MLP neurons of a small language model. Each row is named by its layer, matrix (gate and up: input weights) and neuron, and shows model dimensions 16-207. Each number is 128 + 32 x the weight over its row's rms, rounded and kept within 0 to 255. Numbers have three digits each. A neuron's up and down rows have the sign that makes its largest values positive.
A block is one neuron, or neurons of one layer that tend to fire together. After each block is what it responds to, as a language model described it from the Wikipedia text at the highest values.

L8.gate995:207156143154127132157119121128134136183129120154109136079133076116177053103088138113129165098063117090153109159137123143130162091219148058187105114137209163132137155124183117097154099121106149143104176147157119123103123161082138154115106079117090115104066183105118107150140142106159125136091163109141139068129137128114172169093114084098090146116089113172129053139138165129104117088151135101097085180127109107118144094153153160113132094115087078170202166133166147125082134098165139159085114139112125186081121120185160160180125141124147183064119119094159153107129089135141152181
L8.up995:157130143165062155096155097162092140154109150108133125140108129134140133119202085125102181149107136103155082171142091193168052109141116166100082124091106131105130132129076055188052157091113182155184121128132128130144160080067099067113192120105174126160124107136126125193107120106164151173081166122090145035157131137161177096098195148174111078089165161105108113152130145096201121178134130115114167077104134115118140168092119187136129094104126132120169066154118113085132080110122089111097125107156135148097150126170134085141074147128133138133172092095156123154142162165136106078
L8.gate1214:113131108115093136107133178134117112144192165163144120143167106141107109168129083133108162129097149053139110154039105053052153123153125111013112100168128170133135089119100162141061115148107107174158119200155148135129116144171160078148183137158124113134159148128094107133138121138129124151189126132097050117086117085189129124158124129156134162207129160091143106180125167155121047102148106131121135074137171124127122141225192119137144166140096113135144131094100112114145194101095161158097139093130133146030093166140105104153154080046137224094133123106130114138180125151126147087
L8.up1214:059121141159164143117111137109109131132130193126123111112056184076115121114080100133171065136118082109125152092127142178144131070116163141097100156150081161124101129126137139181105152125134138132114150141147100095181169134122177157107077147085098127146132121111137109108070134103057159142127106086110133101157140161156061132148167077098135173095098142152090146187169136139130086145153125155092111139146120176096121133159122100145065135053168155107146185142130058121112118114145163132166141103141161112187144137152079193116119200190162147076158195085079152118172126106139194104
L8.gate1258:150130154118117154153124164085132122173203133160138103106080140174111102145180128154090128127115161105131124083199190133159099144159139110092174098203089127105085094163121112137088138099158189123085147090131101111081091148187112170149133181129105145096162156084132097152205164152105143140183135151124081160132139140166119143150147121144105127095120101090075109105145183066141088149098159134166093145110108091135134130192144153133102112099112077129124124103123106103135181137152203151184091139157090069118107178111184152153234114134152119080101136189089123139164128147171147208
L8.up1258:142137124132097107138069153151079147172145091112116122151161140188164128139097184165100138127146142125159095191164137102069112088123114158131105090091135163102151159118118132184096120109057163124135141105134153119117154124073106141153133133110100185148151086097102141195197165112132128106132138119120134156114115095176107176121060177138032095117150119154133176152148172123163192127126112143170139195091110139167144114169135092100167103122063108119153147108178135113067102180112142118133093044196126132115113160187050082128171132160130094128131125115102121117129099098155185138
L8.gate1301:071157139132152158090101175129144130114101111108099145115105091157101129156095147168121115132180149163179128154121157145109085117085105095133133111155121081115174095155163116118167112120130155100084142150134150109112208127197090139177169111129126133109109096164074118123152078106162142115131145143110086183105138167127126147115123145111115126082142175107085095133142134126156141192116075114130169146048133128095115166124094136158140112098066123168154154131126174113078080095141155114115111152094151116194143150091130071125210134165182140145110083113140167143104117087118105149
L8.up1301:171092121133174151092152148122129202148081123159114160130103155141105130088122149122097112098095110099164140087117140120129058122107168094113090099127174165144118130159106089129104109164173179083145121139140120088140146186157167123128147178077105123125121159195164162159184099192170200110139137132148106123130128133155130099083118130139148145104156146063168094165137143140100147154080088147162212136093068129107118138116071133159121096138164161062079125137152126135120096112136085115137034074153190183138110155079140134109133098099138118092132110036124099140122140097121141089
L8.gate1970:142056149144076132168119127097177105173093123141193115077126187193169100142073155164165115084128155148153149077131128198108144118122158133095155116164137122119150187159129114154127107115167176160128078134166157152132146155180133115143094175070124175116146123080101147145105107076112131126133152133110152153132128149112179104165100091167072096100143123110122113053170102124094141135130062068127161187176074152115173061100106164130091120074118088192146090099147103124115186145155136122108156079103161142065158185050132187125098112117153106100163202181139122073146122156131133119
L8.up1970:157045105145164129139072151156125144160165169146163209140132119175114120182105189118103117070137082131164132139137106111131186163109106128115146187123119079141176127152136219164084163121128108126121181131106125137113191129142129150087142135126147127132133154122109122112145166134145098145093126121145142116075137101133112139079139108115171111149126122146144130131134140119122156148105128152098132149155130141119150138173169188108092142130140107136099136139101107104116142130117165116156153179156140159104171144170185080178130118083105129094110168143198191069103058155124158126
L8.gate2064:120182106104115173090189178185147096108141196076161159138109133166171128191127106070156119121167121145106114139140164130213161108126153163154104160149129051160137096133107137117150128132165108121142117115142044167116154128145100140173183170069138113197128100131145127135059219136088094128088180177112096116166091175077166189099142059125101123122100124087137082151131162145173126131063134098124148164081113118112087123107157119111148093080107118127139083112112131142115122129165105144150124090170134139082120110148153202147137099133132165093078169129143136121091100149107113155
L8.up2064:165137131128169150057129160101110127116136149135098151152119131104122092153145100102129072152143117092096082127098152053095112087136092091123165172151129138147128100190127173142083102137130118141129166112082115107130105137131106145119104133121081178175140132173113139133135146115160140078163063097103165114105146103096174145140109144134089051186154149111162162177150120114135105160109151126108154149155106114143088095095130186084108050127137103122129157157107133118152132158176074225127111071111109122160089153122136153085095142116133186088103149118156065136112112127138197148
L8.gate2457:069137133149174135104181144147150113162119125151151108150130095112132117082079166142138093137092127050126137074146123091158132127139116109045164111137163125115184167180130133118109181135086090088126108172166117156155207107154129096172149109132130118130153142209176080136165148089106188175166110126130080179085092125150156149166118216076129164110105156107126179090165098156151139121081129144153151201115095098164105111211112097138106114118084089144171075080120115190111117146067123176142086156137152155063088099178197083141105083112162138090121067050159115109039099066115142106
L8.up2457:141138109072140161187121073126221159157162145136125113147078098112092174170134118139088118121085087077154114124125161099169113153119191122133184130104128067142127138076153100114118217130144108151177094169120183072121140064098125112114060115155082090102121084170087052156170104137088123124106105140111146070135141094123126114180138145120110163118093144188119075109144155141079172159094138145062115158129143121165172084143128115130129152115133166125144098049144123124182118125096112163084124139192160051179086100112129069093094100113111126059107121102101103167115149131176195134
L8.gate2520:095099070109095131127205131113113074159139136116168093146169149156090104184111107084141122085096128149172138116127088162122106036135110082137149114121141112133092129142111093126074063111118105124169082129117160101168184098178131118102136199112172151151155108089137156149124166137093106218078119192146155135143169110134146146170168116147130112101138086149151136168165128132157068098086160170130117164064121078193140081113179123111165098187198086099092151131174126141150078112097152067121194122128164121108110129147144142144143083112142155130189153058150091129029105152167150207
L8.up2520:178139172161068118105156113148142075094197163166209084099040177151160152085082168145170108107133152161091130147155137148069104141183083141112125100140165212132125097103169129087209113136116109139161138150211168091081152087194138118111152108116054113135122057118071129172147097114102199128133107134138125173094163114135120131091125158149115139167141115135134102098099059100161119121125124167148157148122142092119092154094109140139146154168138164153132135077170116137085142113085170120103088161136133137118105138091198168148169074157100155127154147148176183138100144118157147114
Mid-word subword fragments. Non-initial pieces inside longer or rare words and names, e.g. for-el-imb, fin-anc-ially, Ind-ones-ia, plus CJK name bytes and "00" after commas in numbers.

L8.gate286:148129149122082144150151096128093182063133104149127177103072108113131130104095118160124153101163136129116151149155149152122125127143121123147101180103182160136145159149160151110066120129092115172176076158127175119146112117120069178139142207064096189119114166113135037069116089120116058099161170105091154103145128165139135097103105123115195116133113129116105107123047097130137148119108168149082154149079113078104086086187124197093096169102120126159082094195117158135151125125035188107184199082152112185119158147178083080142137174144139152134147124141139147141155198111161088144
L8.up286:129110076159100201163145145144128091140103142160160159137181112135126117121131109080119137087086148115134193125134125148147143142143110142092113133101120165128217139135141110148138116140114165114086136109133183049211144079105105166153105192096144124079121164181053127138166133167109117133085140062102136138120136044165063053122153137146118171097127096191090154142149157121128163163113235092063110124083135099133135088121130173101162121103120081123105164137132160162085089117130119159188105096144179135165089104111128155099151160146129099169107137131077169111137143131116074175
L8.gate324:149066148100121126147070131125159119120133199061125158117173104095090129070098128170087132135084147117166131117081066144118198113090112128082147115100125097176145120144159126126107066107211178108154079116145134156109171158140140130143146128121112094112126074117091131204126100163143162139099094068097142185110131162088123124153170103041121131083133095157088151203148076179093140165109153109125134117165221133113122132124110092130114149057119113113086110142111148116079193095157070082154153110152121133171143109104139152135177148080083063162146161115082141108084163099125182141
L8.up324:181102148096082186063116093116106077123144159123174138136145088136097130038116104151129132105094147105117098141099097133076140166106160109135093105163121201147160110108228135125107123192237161123224135133111137109146110149138136105159162134179099122105131156113082060155108111243108128134168056119132109127151188134075159118079147115191149125122151127108152130146126140141061113121096177080093154144184173127156093217152079119113160136078123094168086166128125087154140154077113119054195134124174086128135123158100119138084162154101110053079154153125106121161175128156095071137
L8.gate334:060109101151038176184141132125210141148137107165085102186143108081167117131128080114121166110149062148169152042110139188146138093089115118152081153165139140125155101193157149158128174102107136156195077122129093117170139165137140158142175178125172091164102068148170176132120154151137126120053109094121154150138109100107144125157150142091117135108153143171129099185141115137165154032108073052117118172133164141141151173132152156096132079078129073119066071059106058042109084117151120102193152053159074123101118140132141147188088107128113093128165122165102074134185105133147131166
L8.up334:142124112101103045088127156168115113170080118088125119140157149135193161157128111139074058131147153072152165129105146162116169134094092119154121095056102052138147118078162106112152094126145153134074095147087124130136147092112066130111114143147128143144107115115114116100148102196141074084211123127186072088133106179151146090150059109133149097177126129112076134135129142146142133179080151120149108120129128125150131115107143120061102153157085094143173103165119133087057147093115131166133107133236158113122121139093103199122114084093133077127105097164153084170140124146142110101
L8.gate820:134058100148071075112162181126123128127090116083164228092099099107155151151097169162073114075103123161125123097104134143058112154177151090127113114196144102151123168138163090155203127174179144061154109137181138149123201122097064120042136116129129107121160192139168149120179143097133074132103129131113095105122148152095165148127104131118106131084071176126097147160110116143134161130153111109171146078166150086103133118135169125182104122064156108173094106122101097138133170170130192154122110122153105148125148182131139136161151182138171136131115113118182102117090166087077159146
L8.up820:103151087144131098174109126138139177145128135115160154131188097120153105146134116091143132094053144161066154123128116108166173170157192088163155185104167146126122132153166094156154099111165118071134079121170072095137143094145178118159096144148116156117088105113111085082136135164157136123143125173150124140163106148096192142111163126076056156175132151110146132107166091133137129140158149146161170138156121105104120133140147121161137067090143134157205089137138184142130155189094143156112128091149162133113102127135097130106089121174138135151131080113067112132134161158134175115
L8.gate1157:086085134153153064139127155138160185173156087135124117102185114111098116124122104116131183157150123106091123092136146128132049140097091116154088181172157169173078121161081105124122181162120111106200187162125119099116129143068157124133126102092097103171125154101125130135185079157125166118072157102116139186129080127157106198097130121086138107109136120113114146142109083049139150162060145149128111137142140123082159070193096124146096123141154140141103114119139134150090112108147095127103138191119109150126145175130117160098131077155158159153145174144131142146130117120185135143
L8.up1157:110154139092090130161170092115112179136096070124137129098131122076121087165107146148094120132148150133119114081191146080097097130154153086166083112144117158130106077140085123115100137141215128135136157173106139055123165168131135109164149095065117085213111076168105120099126106130142132108103124109123172131087083126071138116104135097139126111165070093215081095148088081186091170104131117123184197157161071109123113094110147132114119137144183126077146117173121110154112052097178107110078125129117105182120169153124084115160133151102156087119163099124176180130120107088115123124
L8.gate1393:102147078129135138131109166128065161117174075101104143155106127127115113142110182120067116154158126108115103162183136106149076132065122136098154132200159109141126076106129100149099131124188154124191056162119238125136159170078121143151118150141131117160187090039111133189138089104134195105123153194149126109132107137041116066133145145108107110114127084099140142050136102095146153096134150167127150138126126100112062122140148116135107090125201126137148095141149109122128180181140141109182128155114079106148075111124097172128149083148133030125078182111103147086164132118104186110
L8.up1393:115133141134145144106145118142068120125096117100096131091152170138136154142134085160175092127140113149091123111141127122068147121132124149112121117161158096117125146126158125136088131120148115118152159103156102165169114069129056101116120187141167130102176144104103149136075131188085157064108173183170187129128129179100145060093134105122137149168120172152179129068162134057129191131101143150114144086130126132146174102126123089085147104111104124147097145151150160065194154165093136107216149230155105125143107152130121140122103092100130112173127119176161143087137149115059092153
L8.gate2151:137103096081167085092075102115186184128120130173156154152083144146133080110149103118181120111183147157057185082111111132127135113075114143130140161147150132135147145117094159100151053171147136124158078112113103081113129120138152129162139153122154090078115117171140151116102184066128075135122127144125143138129152186091148146127153135114183099139182085081148174127144160056113113090107107201114124120075092078172149131160132112093090144084129175110134087157122139127148125133105136133206086125120142083162088134132092096104160071149165086120156144120147197106140180135156089063
L8.up2151:153088109140120147124126111103099183155094147066143134146139121142158085129089086143143121142062105145127141130110136138148133112152140092141141157208107092111119143114140146168095118108203149147142099115029101135126067115154127146091151115115125109148084143090150119098058160104110123108121155098149122108117115145145113087112134102180098106146120099158115099118126159122090170154055076104038095123076105185110133113128106118116162149100107135126090102155147191122076085109140113141145137113211146146139192120143161090120084120154160178148169148184113158107135062114187093125
L8.gate2267:134143120133193100078144083154170171158126095140155139070157116093097141122142095123100158136133168114132110190095132118131097166126124123170072159128111143090159123110142133102155148100070151096077149092147124161164151160195133102077118033156160113143105112125082186184162143143150111137135118169136124093140075151108182115131134097106124131188158109046182160161080163205155172106147108086069176046094102184146120157105097067144134121143125108091169200190114102145068133067091104118116104107144174123175220083127099140167132095097163144119177117182127126136117122114191144142
L8.up2267:029170102156132135101155111120152144166136148121131186185170091114112143111132074191102112112149174172137094164082101085166170131178128156161115096073186113156078127161162146137204136139118131164120172157156157101171093178128174153118088108165087115163157107164101140126123070048132097147141154086118108120112209130103160109107125128101161152170137135091133145155110129136112108091112090064116148151089126164132108070168117125107086135093134135139131147192102158123161117109113101101081140091150046106111202140110082121088151083093201104193126176110144187134081146119096115158
Partitive quantifiers; table pipes. Quantifier words opening a partitive phrase, such as Some, many, several, a number (of), often sentence-initial; also pipe separators in wiki tables.

L13.gate1107:220104096056188148117105107079069044142115092128143113097130176107111142090050131171137123099037111115101147138101136077196123157112130108112118139182108037160148122071141116143081103147100160103141143131134147099143118166142145104143144124203135117142114107107162125170096118163133130129075145160076099088075097164149095164086072108111121151090121159118152133108178093143123085108126154058157140144044172158138144084083161129125140120113094154166095116092171186130145109083140158128108087128130075108103110142100121093159114123164078136105109109140114131138114165135154142133
L13.up1107:095136114113120169094127130126111034058147171144136140095140097247050082091076104184108146156122097145161143136124117148092123135148111143112153139157160087145134168086104111115083117111106147100112097129184099180093137095108137132126158076103167115108157178100141122193126127143065055098085162142083111086160150131097096098130163126087135190117132120134171158106118091103095106157118197120183024120071090160157099113113104150137122123122117147146102109084093132086070112052137100110139141122190135156110060176132166091193075099191061105107128112151111088100197145165107153180
L13.gate2461:085115116141102158116136138172209114166121105056117084068144115110156159107090101142129104115171128147121096048142127156158144176112128107154171138200155096103136099097121131139098122087121102124169109125130152119100105058095096147170149091151166085155147177089117107160047126106141165201129089103121143091126144117121142171107112157145159114033066105146118169167144171102118132114066149093144149157101151094140159108130135142162087139087122113120120147071091128146189080199136135127143114161142144113122086158168132153122112160084089093127121132150125051148111141108107146080
L13.up2461:143121106114141102076088140126129067143110128152148118061098114138142068082130149163119154132142159149113151131089149168128119154078144112147110130103162080208070154065135111193076129156125072155153215123139153142108141137138143119148087157113133078146117122118129184138183133185142096134097140097149079112160142156079112107168155135146082144090101183143106116091158125158131207119132106103133094156025094149149175095089163119170123126095168154130146128116147193132108109105104103099097175074206095125183085113118097233081135180143151149158136136162122189177198109144117130140
Stats table column separators. Pipe and semicolon separators between cells in football career-statistics and chart tables, especially before later columns like Other, Sales, Total.

L3.gate720:177108170149082160132136121170106106171149123149184150097159113076091057141112139131132127126134112117127107137117176073064148149154155093073126139139144117189145158175151080097091134108132179136109126095139108128189153103130089139172143158109185140151117112130105126129136129115141122187110119123145129152067140115112183099159051187160086083087161150074112113098187131112148125137140127096181070097120170096165137209167110124091084127167165132067131113040144159135153210146165115200122089126122137106130144076145155120148104040171110047082182104093100125087144136105153160103
L3.up720:100115103109119122096111178133121129088171082091132107160123114148132105146147107139114151123168114141118072170086082059110168145113154121110166135143131142166165123216193156136151134127096136160067150133109131095119160146103108128131164186173104146109124127092131145144139104109145188238142120124151095135088168094150160124113112070151149117108183126117122154155075131147160110077123073157131078134206161106169147159171120111112104118121228156123138177068136113141139173135150116165134053124099111077066165079192187095149138090165109141138134172101168136131142106152170117133
L3.gate1443:170092140114159077103119111095093139092134130105098139024132088183109122152152152133129076181096114063179145136144127131095142128167092149095098120161123095164121102076181109163110120119112136136152079143128115094196120114146180151105156129111100082166093116081134153070151188164163150113135120057098155038122090134094193181124120086121083105089160088108140135026138181137137089147173123172157158143110181126099110161070133169160109059159121086106135117130152184158129086114099133092120163119176135066078158085115145111144102182155119075140156102173094095169180166128148140107
L3.up1443:130159164164066076113121090072130131092137118159136121031106063157115110123161116134104161151106118060192177173132128169109112158158118165018104089180099133152106156064127090137087159164144154139139122215181085088211142087143185123126149108096068115156106146108129151119148163115089148141104104071111154069137105156135161132106138135090148120084152126129144162066132123123130097166147119159154152168154170128149157172086108192063095095123084156119124121159148205142115101140115113088122163141160115057105132131097084152104116174175109110091122087130113145145136171108192148170
L3.gate1611:132070146170103144125108101122137125098098138088140124136107157133137101111128125122081103132157079129100133094128121182143076123111181111092167105163101120079174163126207136171193168148109133120105067094172092118118165121155166135134093162127113168142214121107100104091138169102117185136145143124094132126100109177106153097087150138210130136118090134144107108126087086154065206158124129117052154150111128166159124070048057153122094103191145137170132085118095136129147159128122125135111065139133173153109147142124115148117148117115152134071104135133166092161130132133179139109
L3.up1611:143086153178113135111113113108165123114126092139140134115076132140128144113147111099111095137152083103118096128175144146135042152125135086083167116182102115123163119096229153149159169158074176139092119064186070115128136164163160153150052137117130195118151098102092097126160132092129166164150111141109124129123129164111135079126127140213128171121131134186120108129083145124121127152155131136092149121167198141125093103065099131129090149210164114167115131130127167067122135127083137152148073123137159117149123171117138119123146088143177128097150118131169097171142177141136140116
L3.gate1698:089123150186176135169125073138075104173182127160165118120102059154147097141134109142095128104175159099105122118165169101174114119131111168067150132191110082169154119121171100093148153224127073160099140153134130083168141128141110116109191162164134165119166139094079141079129131084143129132116097146081167115143109131097123111112119084120161132139097081089142086076125121161129185157110122081141140102086131087143050129111115145132069106142124119154158163125100108127147124079102092133137170143168140095144110110136141129140174134161074087107161187086134187083120140177084170131
L3.up1698:073099158145150094139148114103093117166138134191136130110131148142123126136173066129127078161127166134063120181152148109137118113118131169062112134177154135155168116107133065071152121203136077105149143140172041081105107157083092121087160134198125143153140133107126146136139124090112117173176078162123149117142132135109091092076177098130137153187083086137145139069149092143112129142165106146115162142106170090139100107138110128174046079126185135143142130161161094143177149137124075145171140114193134145129112046151122146172104141156098093088137171129191107061096097123130133176
Start of split names. The opening word piece of a proper name broken into several tokens, often ending in -al/-ar/-er, mostly in tables and lists: Ser(aph), Sar(abhai), Al(ain), Kal(ing).